config = dict(
    num_hidden_layers=15,
    hidden_size=192,
    num_attention_heads=6,
    num_key_value_heads=6,
    head_dim=32,
    intermediate_size=768,
    vocab_size=528,
    hidden_act='gelu',
    norm='rmsnorm',
    norm_place='pre',
    norm_eps=1e-05,
    positions='learned',
    qk_norm=False,
    attn_scale=0.177,
    bias='none',
    tie_word_embeddings=True,
    parallel_block=False,
    init='trunc',
    init_std_qkv=0.0361,
    init_std_o=0.00658,
    init_std_up=0.0361,
    init_std_down=0.00658,
    optimizer='muon_variant',
    learning_rate=0.0111,
    lr_mult_o=4.0,
    lr_mult_down=2.0,
    beta1=0.93,
    lr_head=0.00558,
    max_grad_norm=2.0,
    warmup_steps=200,
    schedule='wsd',
    decay_fraction=0.78,
    decay_shape='sqrt',
    final_lr_fraction=0.05,
    batch_tokens=65536,
    max_seq_len=128,
    doc_mask=True,
    train_tokens=292100000,
    max_steps=4458,
    dataset='wikipedia_en',
)
MLP neurons of a small language model. Each row is named by its layer, matrix (up: input weights; down: output weights) and neuron, and shows model dimensions 16-111. Each number is 128 + 32 x the weight over its row's rms, rounded and kept within 0 to 255. Numbers have three digits each.
After each neuron's rows, "fires after" lists the tokens most often just before its 100 highest values on Wikipedia text that the model never trained on. A number after a token or word is its count.

L3.up603:085118116169075058154086164127063165172127043128095172157129131053139106131053129079094121123076113102122150158130154163121111092089157148123116129152120051066086163183142103111146096080136129090100079118148101126112139078176108164163154141118143092159138131123145205105108137093103121139
L3.down603:083126134096142119136110175137131144123108139081113144176132126034148119126147077156104101146162150143131096142079168153130142085188125141079149160129194082129124109116138146136131158164121162091085096143171110185119117132177143111187120102120111110153126175138139076126160160121210109171
fires after: " he" 15, "ot" 14, " d" 13, " be" 6, "ly" 6, "so" 5

L5.up450:149109119096139124125184160111151131121084139139137164112096126144116120110132139122121136134121104072163179136116094137108125062137075104135184160125100159191149141056101127115065087158159149141127124168095126122162139079226151153206154134105082077146121139152086148129137134051155112121
L5.down450:166107072204079137180154086135060148174174152174104115113130131136151139174108118112124131146081187131181088120158157130106093153175133127173122147112171163179106089128089129146184116148092210111143106103092150138103076139128086142133172108099115147148127137110169129112165109127085150059
fires after: "s" 48, "t" 13, "es" 10, "at" 4

L3.up249:141135094134064140132145129088108196127128120111123141115038087132137122073126091111152141136092118121163108089118089109110056159080097094111112145140046113110100012118076127141154163125134109148147158114172121101120188093096132138172122176151095116127139147116158133190119161138128139116
L3.down249:159166152129106117098132112126043159142148108211118071180122148105119105146151163150179153118143131169164064156166146113175191106100095059125176157162121129104088136145161120140156100089144115090107099126132087068129082130131128194065148096149155140076096078120138064121120133142121117092
fires after: "res" 21, "l" 13, "c" 12, "i" 12, " c" 8, "ec" 6

L4.up147:093178152130116130165133106176114110112097147155125075104115178129155137111106097080131092059166088178139116093137097132140164099086075136160139072197085164120092122162102118166137167126132114193096197075120109102117137156089138165147163142168136074118152158097130072125124181045120100101
L4.down147:152113073150182146143115134097161092167116168183117087120170092091115135136113138101130097137167130184147112183104098158138065094117145164105090155094134129116170068080016204091178156120114088140136092091092108136124138122101151141147175126119096084118117163115090120181112156195116132165
fires after: "/" 31, "ec" 19, "oc" 17, " (" 10, " Un" 10, "-" 6

L3.up98:083135086165137161149129162131153172130119140114131127215085120131144130166117193187113166192102216090139130145120158128123179141152143138091129122090101073088142191137140176124131130119115197123116080144174153123103157145109127124187103161121117134181133109137086175092136126179131127097
L3.down98:143138182084132145104109139108134064143109126118145129124107150125158094151162127128161141113103116100155204097165160128029197146171143118158115142165104144147071153099121169080147161066077126137080134023125129149166079091083108129120094132142137122087121097101151118135073112170109143151
fires after: " s" 28, " S" 12, "o" 11, "ad" 7, "n" 6

L5.up668:143142114155171206116124123185128164169105103187136149165140178102102133136134088162071165115169106097118132135107175087143118127101198138144098179108141123080155136119034094152115170167067117179136095141092104071088132144143134128087124076117174118178079144105111101144097068115099102166
L5.down668:146076173198119123172127110116157165113154142133093201152115160091116161206154126135121225088140124127131162184123140105114128139147147138133112152125149034106128178151084193134119186167157134114136117096162167131122160114112084161071111144141136123092055097139095067145087119020131206151
fires after: " " 76, " m" 12, " a" 4

L8.up86:096093128133152112127077151120050138170137057130085091182129087156109138128133088161133110125141124128099106109139075122147125132150139118123101169113123076123111126135133158104144105191102109177158124125117130071145181145184173067174073160096086133138132129087127146112073189127125131127
L8.down86:074130131172090137109077142188135167132184097126111128143144147121163055111162165141093131052068165157142082145116071107210098117128053115063080095141097160163074115155139093107093134137105172169131174158144144140133153117189137156075132133147133133111130118121167106110141133182139131123
fires after: " M" 21, " L" 9, "i" 8, " T" 5, "ol" 5, " U" 5

L4.up157:142142142049174157120165164088159059143106120180119164155108128122117122097107125127189070092136061154161131069112152084163079085145133130165124169115146142086082086152092073151113088114130162104129179137144102206119122134085121166083162172116102111154151096107068236093104135101157088084
L4.down157:138138121116088114089122126099174121148116139165141135103118123168171115164114137153136230150126135114146075101140044126149158124144109078100152113095119154096190143144158156089146125095112144117104156085124169128209137092090136101180191099105094116135110133109186123179172120104159071158
fires after: " M" 18, " m" 18, "ar" 13, "m" 12, "ist" 9, "p" 6

L7.up594:150105166099154085185135174099210134146159144149157151144112119136150100117121044168142144080110135114104211113182125113147116153116103109167104118090125086124072135139104145105142136154083139100125153172089140132129119075130097082096175127104107127122141137115145129037135162103119062098
L7.down594:088150161119038124115160073101091056146141162191101184169127120093117189110129135166157107140095110172148164120137131111120168171134120113111139172079095104221107151139150094096180136149158124104221129157103103177111072135116170088150134124112112112098131119181131172184083163127148128147
fires after: "ec" 19, "at" 14, "o" 14, "i" 11, "ac" 9, "ing" 7

L8.up329:070182105184170117134153099139143122143087156125151068111141127085106144108168126103117147138184083077119082138115065132114135173122137170155143101173103091145111100132204119163099123125100127140076146147136143133098150180122060122186084165111171106072144142121118126117067063076147176102
L8.down329:098118087166159100098118113157082165177128136142150159193109164173071140116116150097145133111172137080132124131115176090142154069108086136064097103139105126140078140127160170114086107110051147132123158107124123088095139126118100183107110213162152109122111079111128089224086140141098142145
fires after: "r" 22, "ol" 17, "ap" 13, "m" 9, "ent" 6, "h" 5

L3.up678:139127154145210143131081097111098157148187096120133149083141154133103163104146081074090157178101102123133178177128183099151088163124118108135136140130141163126114080146116104135160126111107122199181111122105114105040106159091119129113144117091113108131099153063133191164142125116106085197
L3.down678:115093182123079109110130163135120147121107123083080096144113155116088079150126116106164086130106095127141148163118117145161117139173181118120108113111129085121079125074127187157137103119098087179168186154090142049149156127191180135052170124156181155165132156132126155130109090144130142087
fires after: "p" 40, " or" 9, "l" 8, " D" 7, "ep" 7

L3.up322:099163064106083122114102177169081105156151127117132076130172157157129211180116141137159141113128116165128109075148151173071137129103150170144127108142166077147128139165126144136139070094149169140186118083107158117137102160163102134048160075116111096106151112130154126133085133134120116163
L3.down322:164097149129096215075133137156092178077111161114158090102107069146119159101098127175140090085099103125144174118168089119195123108104103135198130114150125094096099102104139132155159152115152122161145210139086070084142174096099131180121121136145140126108045119128061136157181151075091103129
fires after: " o" 46, " O" 11, "ar" 8

L11.up734:117174115154100148121134114164112090136127099143171132104110136223056092139144177099151083136179126091093138189141140212099125143119143173162086073091098180157153112177117137101143110122138101119119093175044114169103109145090100126141227109127066186115141110151164086108160108167113123169
L11.down734:130121140127170127115125138148071125111163130093124126106120123113098124098077174161086157192132125140166166118145083187074137178110163130161141105122129148128088131061146168127095161149133128121184090119140127168172142095185160134076161095159126190119063143162096147087190112139150140090
fires after: "en" 12, " p" 12, "p" 10, "ter" 9, "ep" 8

L7.up273:073175042153128053104171109106115132146060154097181120136093091133186131135145105135124167112162107107160140108097145108151107097095132129136130125146156100083221119139143132130156122234106154150180115138125163111103148094100081161153133169080129108167095094137091033143115118132093118090
L7.down273:117157102166115187117117111130152186142102112153135100147139170132168097175177128167101141105119091151063070118134163127144160111140128123180195128115166119178104161136200147123138124086136138173049126120144102113171162179094124080051157117178128146072213143132144140117158107149161138105
fires after: " R" 20, " J" 20, "ec" 18, "s" 10, " ex" 8, "c" 5

L9.up637:099105141128095157104143170051158148042115127035171153139096119137150044114050059120108149107103125047137147143110111126170139121108142136141109079060124157168135151156102107100098120130138058110142132136066141103081189165139119150103081102082064109160129134142079189159126111146129145112
L9.down637:153141119158147152156119083157106094100152064146123154088068091058138138109104089171072175148172192146226094117157152138147119145167105139130140177156166072165130104127188156170135138088132128088098121087093131137127114137110069137120182191163170146153082076154120100081158144153162136081
fires after: "c" 35, "il" 24, "v" 8, "t" 8, " D" 4, "es" 4

L5.up329:086118101069193081129095158109125156109128129147105168116143123150090124143164133151087173094160128092084153109099105142139073190152182119075143132187071102138098161158185091151132152106175167153096166124149148121119149168120141194110148118138110085128095188147126122144138187145092114098
L5.down329:136182141127124125115141140143140070124122117153055139168145161155150151099131094117107142113083113096101108127105098145136172106085147115206065099140153109104156123221164132122140142152071079110203107144131158116155113062166140141153068131160131132147104127081188112076138064160122135167
fires after: "an" 19, "or" 17, "u" 15, "ic" 10, "in" 4, "p" 4

L7.up471:149127119132175135103066091143051182128089116098116120145115108149115140239078092114110142185118187087106147078122149174111119180155165120137187118148122109144114120130105130153103137132109157119102092170134105092064142098098145138157106160116162116135085044117077108109126144142158096113
L7.down471:123160162177120177117129109148116147115191118161095099132161089152157077111106135165124036141166100159103114128104100125101225133067137122144143135121111082087140175036117121134092135189143082142151115172112120175130141136127103070164152108122137112085171134099137133122103146066147136138
fires after: "le" 20, "e" 18, "ed" 7, "ri" 6, "n" 6, "r" 5

L5.up687:111123145085091141165120127197136130116187080136107120161145155106132140098144144106078092121142122133131132090108135133085042118094125139153047182114130096155128098071153045145083149102033143099142116138093103139095162126134187162141097167157089135117128123173048116120112154104131090125
L5.down687:073217133148093114099105147142148103127194086128086138141128092123124105141130180083090134135153166100130216084119032118178108118166075074092087164130094171158174147114174130165179117101148137086113111133142095145061148104120118159101134139126090124156135101156128080107154101153132081133
fires after: " L" 19, " St" 15, " T" 10, "i" 8, " M" 6, "q" 5

L9.up330:125167109165067147104073123095129136143091106128128187099146162097167094184108116069129151118167102051107109152144166110099089180116103147117126119131124112152115116168143118050155093068094083191201128192118120092108135185139143121147105134104129168135132148086099111099154059174108135143
L9.down330:108095129177095156121109122116152131159158073144095140091144156161111085117134119030131170147090142146145109083109168152119115132141186153112108177088160129144134145147132139171100114094111082160174158128168149158109158084145114117073144143142141102128095138125185110095136120135068118099
fires after: "ions" 15, "ep" 13, "re" 9, "v" 8, "g" 6, " D" 6

L5.up581:097104135146050150163153116102143132110119086176137132133100112074157100154171170127143125135111093022153170132158115117098069113084140089093116141171093120086117067209163112138138096118127146106126122131130128148112094163181106135099102159128114085163150117139121121173129183101131106106
L5.down581:138161127148072164119076114097087171138186131120105077145138052142138119180141075173068096112106124106126132164128113168143132142134091118125149118120087081157101133191136109098064142107127083116089187141130089171143089149121120151077163081143085106117124186025119125142151122070158077095
fires after: "n" 23, "\n\n" 15, " p" 11, "an" 10, "p" 8, " P" 8

L7.up549:093174118177139050096146127128078129134133123121097151140082116083096159184140169145099106137188098119232116119095103144103159117116094188157106070108145128163112157079126167119124122110116122124155103091098095137124200126155098116139084113142153135164206145146156132136091106127119178107
L7.down549:169078147127152135098124064139142139089126102216116114095138129095109110115109121100133158087140124137134073161137115078191141128200162154078089099120133157147147158090160134119113103067120118148152168198083166115108180079165145131108134207138100169154173134102147151177134091121087145067
fires after: "h" 23, "e" 20, "g" 9, "ur" 6, "w" 5, "r" 5

L4.up85:118153064142153139212108092072139133099116118121079103195090076084162137086134151139154144149120090141148112109107128101158132105040136143161168081104100157177109180145129143089169126172094096113137085117072110110158092138157118025129047029089129119129151165145156146106126096171125139155
L4.down85:155099163134122139154098180127175113120074141163130109141153095120166145128099107104134156173075149144125166132114074146083129130169166142074171092108137146155138114059105092131099145075096103106125154168154176115104077129123071162102086187129116130140121154094126090101172197188099145082
fires after: "r" 23, " L" 12, " l" 9, " F" 6, "g" 5

L5.up442:124155129108094180147148134127122146125095160128128118150189071146138132133147158150113135181081113144179099161118161132016145132116100084091132053080087151093169090130116117121093152066125113163116187122128119143089120112078139100135166135095123163161174155113115113152123165120145079108
L5.down442:153147087145084177146182165115184092100105085152144162168136166113118151131136099108134176123145202090091179115147046102135099155143181141148159128185109125107087132168139102125163149138173178150118073140165094127163128097145098121070194168137141097122143203171152157174099074142146134133
fires after: " s" 27, " p" 10, "is" 9, " a" 8, " c" 7, " m" 7

L3.up593:095158106154105095184119136184104167170118112154077146126123093094114083160105129165142136131052090122175113161116157144129138091084124196125053123151127099110103076134123103146219163143116159108112119110163049172141116116105171180166129123125104129136096146126183164168109119075092180160
L3.down593:081059116079078127139117113132149110129131159073103138130131117088105143129135090174025154123173144130147169106125132144142140145178118176118124129140139130084131128101151153135185126156105114065126092147181131133162160099158177112208177139056097109108078176197157116136153141183157057128
fires after: "ot" 36, " be" 18, "t" 14, "at" 5, "p" 5, "ly" 5

L4.up520:130183093134123157132123092122111087080147109149074104180110135124154116077160134148180142136083135188147103122117135110091176200166113122112081134142156154117060155182168197140091104094176162085132162143117184066109085090051137092127145146112105174122153123136139075140104124096108150159
L4.down520:134119196117101132125132125155082109096096135115139130155134069150070135150187126138076092203115135165183126110106130148156135113131099126078115096100105144094123181066097132122155110113133079176072128140114133146169130173122089144099220141110176118059115182130102177137120114117165143110
fires after: "ec" 20, "c" 20, "re" 15, "b" 11, "ub" 9, "om" 5

L4.up133:086110074167083168173091111107127085149100093196172147126072169173145146132120130142162139162104125084140118146079137165133153129063204158104092098146136083195158144121132108122145093087121140117122097191066158133068130109139119185099146105076109119156120118092099140100109185152127127120
L4.down133:127117130089140101152131099114089097122114133146115131086125117146132113132089134143105153111138114079096153119137168157159110164131153146137093108121242146103114145157139122100102131096151074069204124131107057160114124089075112117087130143119127111139090052173085113104153122099167109113
fires after: "g" 19, " g" 12, "t" 9, " m" 6, " G" 6

L8.up313:061195123126138058071156121114179088127065097142111098106119102134089174189110149135113164128105147137128075111149185168066085107099071122172160127148140107146146147179111104153085135107153106094114104174155141170133131094072191114144133110099100172158105099121142099198126097116130143126
L8.down313:114142111102122131106108170140165142176104115103119159133098115111133119129120120155122162063120091158080085094150096140156146149092103136086125163153136161134046153127083100153165143121140137108158176098115143132169093182135146156081087050143105173076115120077114152113204118138179124140
fires after: "c" 22, "i" 17, "he" 9, " B" 7, "ou" 6, " C" 6

L3.up186:105160113113186157141093179168164170144029089185142159173073157158088143156101121133138138127144136113140135132123124154118173152159156091138115117123093128127154098110147176128127131116144156249133181157101143150100088155091129177045148094122147122141088134161113179114105076125087120165
L3.down186:089179131102154135133154180045159169125140159120070120132112168169087105170132127110119194163138096094119117127150096120082131152172094099161118129130118074115161089164147144176103167133150111130204161155133136109067159118127149184127079131082101124096146105139192128064144127114114080154
fires after: "im" 22, "i" 18, "oc" 15, "u" 9, "p" 8, "m" 6

L4.up146:130163146161077124174109084113146133139154084155130125139077159137199078092090064105120213128065128126145103161131122164099133114132124160146139118105150116181130105120120136177070098111149156109210100165101120113180116077069129129080071099155116170186071165117128140157157155120117104107
L4.down146:153156124154188170122124083174077121106107139146150072086127186163152132135127074126147165162142131185107161195126161145147196154174118162131088124150151115144152116082094128151102137153160165140124135068098121120157147180122094173084194143103163101168104205104137120149113143162120142060
fires after: "um" 17, "c" 11, "as" 10, ")" 9, "an" 8, "al" 7

L8.up350:131120156099118107183113154115098145154146180103131174142117140150121149102096125113092135146106105138060129135145160110085070141076172151164119177083167135102112152116114148118123121128163151155170191125135099112123101105106088109093096134106081133179176100148137148152096187103100068205
L8.down350:154117106136177119104140046091106064098165122055067077183132065102057147084115129142148159092171180110186081092133129126138181159135117068162157100104124179117137123122167195129127154140083125133179107140110129179136115155196128119106105126170178167135131127108118112109113098133131087133
fires after: "e" 26, "al" 15, "ro" 9, "o" 8, " re" 7, " to" 6

L3.up345:116163096091160140177204151159120066165155117081096119096064126174092171110136136092137110107153203127152102061095094137126238119107120125079148143147134121176115110126164134133087147045145094131134124128131099128164156114092144185110161154160188101121107116111089141078172195119148121157
L3.down345:199141111193111138133120108129102093144141192085091130098140161112104124196137124046090158154155145111098135164160075132121128131128148152138122189132141107160181171106127135131116097132175085108122068122117106201086167163106121128138134128119122114126137072156190205127111143108137103083
fires after: "e" 14, "om" 13, " v" 7, "ol" 7, "p" 6, "at" 6

L3.up302:100164118121162135107158166082160196134106086102139216129159149173192154128145131122126144147122100183107181167154077157144154101124131123179164102124101103143159124139182122137123151145096141145136178055078140078162122180157112119138130160120151110155114137094106093116166137139144080088
L3.down302:104177126122115140115166112120088074159129141181091089155128148136070111138132165103082148127163141124145136103116074141115131153171151110126100114188140107126095077132155158055116133136129087103145066123182186149147121126143114165162139148157127147141053159155152144117124113094107104068
fires after: "im" 48, "u" 24, "p" 5, "ort" 5

L5.up578:099117135107065114144136095128088082121119171204109146118166118121110118159111126187176096127105142110128120110120136096059102128073124118160096116154108142198108117147157103155154116116146118101178218089086103178087079140047145080146135081070094111111112111136120097162086068103145053101
L5.down578:092187119123129066095073101101173163122094143108124145080160132141111132147073097156125179129167135170059109117089106130172126145134119101075131089108146156110105136155106132167094136139132107144145077135073116122099105150089173121100150086115178154146098087151113102096124157146098099111
fires after: "i" 26, " K" 11, "re" 10, " C" 8, "c" 5

L5.up719:125103124094147151112145126134185128089159159141095155121117133083099164155103128127126050147108153123168098052096116096068104158092081116107134115108095129136079134148087142142045107091110169160158074194089118127137118123077154151049120093124146149132134106053149071094156120116110081141
L5.down719:162129123177151147152139170114139127091084183130154141105127116124145126137083123142148186156145212099140089165139074128171134106143116064081129142101131144150150108099134142133129111111154120036104153134180110174110084091081106120143170127116087094084130112198158099162101158142183088027
fires after: "p" 24, " Ch" 23, " ch" 15, "e" 8, "k" 5, "ol" 4

L7.up195:097089202139147115135176114147161090055136100169162107185129118107081116149120137135108117131066133091142133130103161074110132130092106133181107188097178187104160082124134091187142112147130112189129131137180116095099134128133106099133116093074084103105136151081074119159128157103157119206
L7.down195:115135129140105115151122112152110137056114144087138051150143092135144171198109149085078135086121161169163155130147080101119097126132083132088112169140155102085142094192105148060104175172140141171135141119132068130130124145159112150077111146104137164115119129114117147161159110122119097101
fires after: " p" 19, " M" 13, " P" 12, "p" 8, "as" 8, " m" 7

L7.up454:128117111081176122145122124107142104143118166121160106131155116108113083135113085106158114130122161073118124160124145101107077152087155103148123149075103158028186136115089116149134104126090118159151138167035088171164123133100150126148184119129194111117108102134110166124119152112097076073
L7.down454:113107076096091188109134144129110115085143086162098184099101113119147135132186125130136209105138110117141171162127160124119143141128143125154147180160113131105063128167128119143151132121144126107146131159124148148165146066083109103079079153125143169101063152179096133147070114123146141070
fires after: "at" 12, " m" 9, "ac" 8, " on" 8, " a" 7, "us" 7

L5.up554:124205174119160133141160105104149109134117096150085156138138098159101149161170135191164056089090149183098128157152104144126152144094076123103135133116167111162113107224154139131099126153120186098153133152136189040077167143076154088128180090112118173172180126105077121132144147113137132127
L5.down554:115083107118107131152155075174108165150198116073133143110125142157063133072140119092115089108096224162147106166129143170082093176130115130125123115155117114111171158114117156094125116145125116117175084106097148100118101130104085154201085106149144135130143147144070095135164119085216082098
fires after: "re" 23, "ar" 14, "ac" 12, "c" 11, "er" 9, "as" 6

L7.up480:098150122136089161111104085217132109121147127091128148136133137173083187182129191179214126136124125165125123114147128139086164197146140106193094087095162124108128153092076083146138119158146176132180135148147102119097186202073121079123079133173154178144158157114132084131100114150149123145
L7.down480:126089194181112152120120117134121105109125116129178167134119107073089122104075141171189120170132136107189139119137174168129173070110035082170143174113077149133099087136126166092160174076187135179120133150128143185144142161068117191170113141156155186139163121098077135145139123124087065099
fires after: "ar" 14, "iv" 13, " C" 12, "ac" 10, " pro" 10, "ic" 5

L11.up473:189110123108133103164149076096117089172111146036137166161117177145120050084099153086072119087202158138153126097152172100187136147065149162131081124126124136159130176107098150133206141154111121132192170125151126177128142096144108111191108125136136129126111127045131103154144153164134188139
L11.down473:095091177178113017083197104150098123125098086150109171139121090101099174170102157116193134079071113115096132089091114092107108100182125131057121098112070095126093104147146132166139121144083108107095132181111109111098119173128185117127112154151131135115091048129135156094120156131095122157
fires after: " " 18, " h" 14, " H" 12, "v" 9, "H" 7, " se" 6

L7.up696:078131094137164167119141072178129163104128108072065065171111084148087150166126147155087138110112147150110136091130097096078144145121129172098132102070066099181071124132156118104137105098133141153137162119123115098112185090124188091185117169123151141147125108126150213074145225149160131168
L7.down696:140128175130101113159103114142112107068110109161075065098106109124165147070107196072145133156107187143088119176134109181087132097141158118196182169143101101118138181160186083134069117152107143044114092195175120116087092111070098130148133141113119133183131139138076105120095056168132182124
fires after: " |" 21, "ap" 16, " to" 13, "ter" 4

L4.up216:152097097144056150185115139137110148123151132129143114159082143132161098135130167122091125080087127087139176164127134095106105179126086062144115149099129123086165109161129072093113177093117136207131158153150122073104079044151130183097117168130130112120097121097090166113127128175128117078
L4.down216:152117129138118122128140111130093096065180130202115123158131128091112118110191128102088130090151177121126189127123142105080153101166143118099131116124169110145135152156160087134094112157094136118136094069126146200141120092122061117131130129140115149132123112133188105083072088210096143109
fires after: " N" 31, " n" 24, " S" 10, "u" 10, "n" 5, "N" 4

L11.up230:111134123110070095147134097149163056105149145128147152113210062112159144148210102135119127131097098163115099116101161166106135099173145113176110130131118171104165167142113091136119107141164087168123150084152165109117144119100092134153124128107132179135114111139112139127100120119098121182
L11.down230:094163160125146150142136140134096160112155132109135106140106100163164087117137102136132070109147072099134172098163128149162094089164116163173139120127188124084176121089153121116136190113137098148104152200181076134128155125097141116067211101124150089137099140121085121108158091152135114151
fires after: "i" 31, "ec" 14, " o" 9, "on" 7, " pro" 5

L3.up203:187131122127089062106162111135096089078096124102116084142211190080173154074143139165113155063168095153152125108181108127131147093109114124177109137186178128153106161128109146134150098173135121095143138133166099154072120102062122137130157169082173078106165172094144052138122122071176158099
L3.down203:122109112187087071108092087120129137114163086176066074139148095137053070100090132145140094126101153173142119084145098122110084155145122198167086122133172125168089132117135176099103106106157095152151170170130143093049169122093165117146133110069094086143085146175112087137105123156131144171
fires after: " h" 18, "h" 16, "-" 13, "c" 10, "ur" 9, " (" 7

L7.up330:079107151111082107163150114122145083160108094137157153180099161098122096107104165095098100158114127125167105170103129089109138106070145125120198091126096135165122100116127136084152166099115125132100140104124106095104132061138102150120156117090177109163163162114148183138071100167128090179
L7.down330:152099129148141111136101112093155131104132115151085083168154095153129100119119162155113155106126169056153129143123096087133061116185146158130132122066145141107148076195141152129109014180148144102140138134159131141124081058145098114088109137145131138107159131130088090166103167090163083091
fires after: " to" 26, " g" 9, " s" 9, " in" 6, "g" 5

L8.up275:153119110208165125151147140119141090101133127127106098151130151043066150130103115125152151134178102106130138120123131098161113148092099116142132064142126160174099148135164157155176128171146083137108133170128161161128137183146101095135125062131112083141169072087124199133098158134123114140
L8.down275:098160125131099133136131073151150011094120121124131176149120201122163134210128100162128128072098140145122180126137108108182135098159146138097085162112101162088162158165110079064139170181133155111111171162135130126084152113165176138161060105061121109205160166075131119155131147123111125199
fires after: " St" 23, "ir" 22, "in" 13, "it" 5, "id" 4

L9.up652:109195135084152159085179142180144089148137118141191095127095119144083116063216091155085115133133110154100115144081123117094122148140149181176094058142096133056131123072136085163085119111101162117156122137073121150108131120163104145155149143129118148113159107111090155206091170116126137107
L9.down652:125096144091104111111159099148165107123133059171049121065147151163110111127090137176135150087102198112159084155139153105084136099103095132136144125145100106138099193131113041138115148106139145114111109154130104116149130047118124148067130151144097128117114082071147138107104111159111162131
fires after: " a" 17, " m" 17, " the" 13, "es" 8, "iv" 4, " " 4

L8.up724:163125184099180158132158109173088109183116076099066139144105119119055038099177158131108141149127156203107143098038144106147161123064135165151137192090174125100135167150137130128102119090084156115108105114152091135117175135132136124188155144133148089173127148120174129114115090132128162146
L8.down724:119092167156090120104082101103071114096127110050173130114113112129145165132126125161106108049169135067127124132143162122057106101112130100143160091151084171108101125137113129221094132122173112126116100127117132132168143133110162115097099129133154121120127124118088207132119131165144160122
fires after: " pl" 32, " m" 15, " " 12, "r" 7, " re" 6, "v" 5

L7.up389:105139149136165124078103121087090107164143083138144121186110081091111150151154134159052095148136123151208085137116141086129123129124124109216060065127174118128141089125120145119133156110151166171095167137203064158148123146111078167084132186106127127145129137127095207123125164131167126110
L7.down389:090191164110117115109147132116115123120121181101150063077148126167134099096148164137088131187147099110102122184120087137147146090159129129082204120102168150142127149124176168129120147093124116118083137159147155127144139118149157075079155168141043127171096138134153132111124112107134125075
fires after: " A" 23, " S" 11, "a" 11, " m" 8, " M" 8, " a" 7

L11.up475:130141141165176154107134157120126109110177130078119169166094109154071075126147176204074142083135136157207135146105129154110146159186104133135149105153168201155178139116120158155187118132108142119166092134169170187133168112209125087102095123099144146143117137105116082122115137165130078126
L11.down475:134128137142156113093181158108137112130176102199114136093133212117111088143176133090130123121143123133180135153112125173163137111220153114104207094115171140110126053082147109110170155113105126140152100186096169117099118108147151103074136140130085146149160101192122120077135133150104142188
fires after: " de" 19, " st" 11, "os" 10, "e" 7, "ur" 5, "p" 5

L7.up711:043123096130139032123112128175161091147080142128182126181094086127193149113124094083141129123074170131134106173105083145144179183171088104146070087111114171116142152142107135117117121074139104147099118070119107107113125126079159092125107121124160108148122091152069081178092135110134122146
L7.down711:090117101125128161146166194162165111197118126159111156117159110172162086131134107064130213057099119130131093094125117146156095109094095098118166164146111112113109159125079116170116151102133131188124105118141166082121069146128136182095196114099176156112132160109140070148109144103149100127
fires after: "e" 22, "ro" 9, "i" 9, "y" 8, "he" 6, "on" 5

L8.up733:110141143151135159187035132144112104184106126149199143126153148099144114123103117160095107124066105157146156103175114163098164077109214150154091130098046099117092120143064126178092128134067075115138122135132123138106123085165089135138185108150139159196142111138093084140133170130132149164
L8.down733:121136134189105164100137150170111033068136115161098131152074136126094123084151128190122174170154153126240133123147148129107109047103108132089159134130149162112158184134156100028152045155190139124087159084095122152124093130085177125134117127124121097136133157139115164106174107102108151095
fires after: " m" 16, " l" 15, " a" 11, "ed" 10, "ing" 5, " s" 4

L8.up165:136156099078129125153175022129189125162082122134150106083099174180183177102075156078105130110161121130080063150109132135155149138077148213105091110102096131111108104165152166104125147103133131154100174169130126099109146166127212120140112109105169173096161086133128152088140154128131096105
L8.down165:120108117131150112133126127159179114114104163153133109145047134118151171073121045113168095131080133168165078150149198178120117071121137165156126107129148116044121143082152109129118111116173092142127128113156169069116134099166144215150155119183087132129174141134164098074107086178128164138
fires after: " |" 20, "ap" 10, " T" 8, " P" 8, "iv" 6, " " 6

L11.up653:076150053150139123096147120113067139095107107177085109200088144121142075142066094113072046162099178111100100150236123141139129120188088156180076083079150137093098132130134172108155078143170220116166124215144118121156124056093142092136128108158134107130112082125100159133170183121163132108
L11.down653:115105141166121175121179036173087121110189181148135139078081147122167162132117122123147138162100153197157096095071080173134180127131082140125156142073087070160168108114124073119116084070208156093098139114110123137111224114124124095137129120139092163125145149101183150130110147112169167154
fires after: "st" 29, "er" 11, "ri" 11, " de" 10, " st" 10, "e" 7

L3.up742:161118136130078225156126087116138127159107113152149117128108177113127041118117108140107152189083129176112113106152154137138092118120191103181126122049097149084170106103086125122139115102129142097087166118121164108149129151087105155096172167091104082139105089096129134139091133068159103139
L3.down742:155078155162169146137129122097144080097204113103071147134135181037142182149190146171160083083100141128153126093137195102140166126065106086173148161118122114094102125139136101083119132104177209177130124135089105102149126161115164129149145122117194121091185181169168139092146078145070141166
fires after: " m" 15, "ar" 11, " l" 11, " re" 9, "o" 6, "a" 5

L5.up0:122110109160152124182159158137126121222150171108115114123141172144175108170106122158150141117118121121120180140116102078127159132111057117082094146100104145191128116104161114125087112098159126112068122170128193156137112189145075176159129125162109154105080164100164151092107089165073045092
L5.down0:146126113130125071140115115117145095063057133087117198174147167110111138155177142091100059114141167135121119151109077120124114111141146093101097119133143152110141131136134131117096142150127097140148138097122089126163139116163139104071115084123055111193184146059089115149161147103193095110
fires after: "ot" 27, "y" 9, "in" 9, "i" 8, "ir" 7, "it" 6

L9.up242:159158162109129193127164107125151068117153174177180184149155152175160153119155157153130197147112146165143163172152156167202089139123114146125088048125075159165134166185111104108171167093158154123138130112107116080153106120119091128166122125085087158168119134095099188065143108144115134097
L9.down242:184164135058106158169118107143112146144137147077132124094125118092145101129065131110162156137141108087190132092058080208172105183116135086077152145130107156177122160107090154138103122138174147107188170137157185118132166124113146095118113135141137173100099201170109112148195157162132180132
fires after: "oun" 22, "n" 12, "ter" 11, "ain" 8, " " 4, "en" 4

L4.up227:100168108161098129133137065142174156058071157084151085132177177112133129102149141120147141129168147135150053137078163165167089106098087117117130134136097131160148043120132092131133145115118112104102137139126068151156155147105105139141165130134114117150093089129110118114115178060079027219
L4.down227:120127133148116174118161140125079148154158191131071118149114112152119145135154123133151128174085063121125151153111141143102111136079145133113124179098120096106135183173093229167159108093188133121106130128201087140120134201179183075143142210125082189091079104183110103180110181118175156055
fires after: " M" 13, "us" 13, "if" 12, "om" 8, "um" 8, " m" 8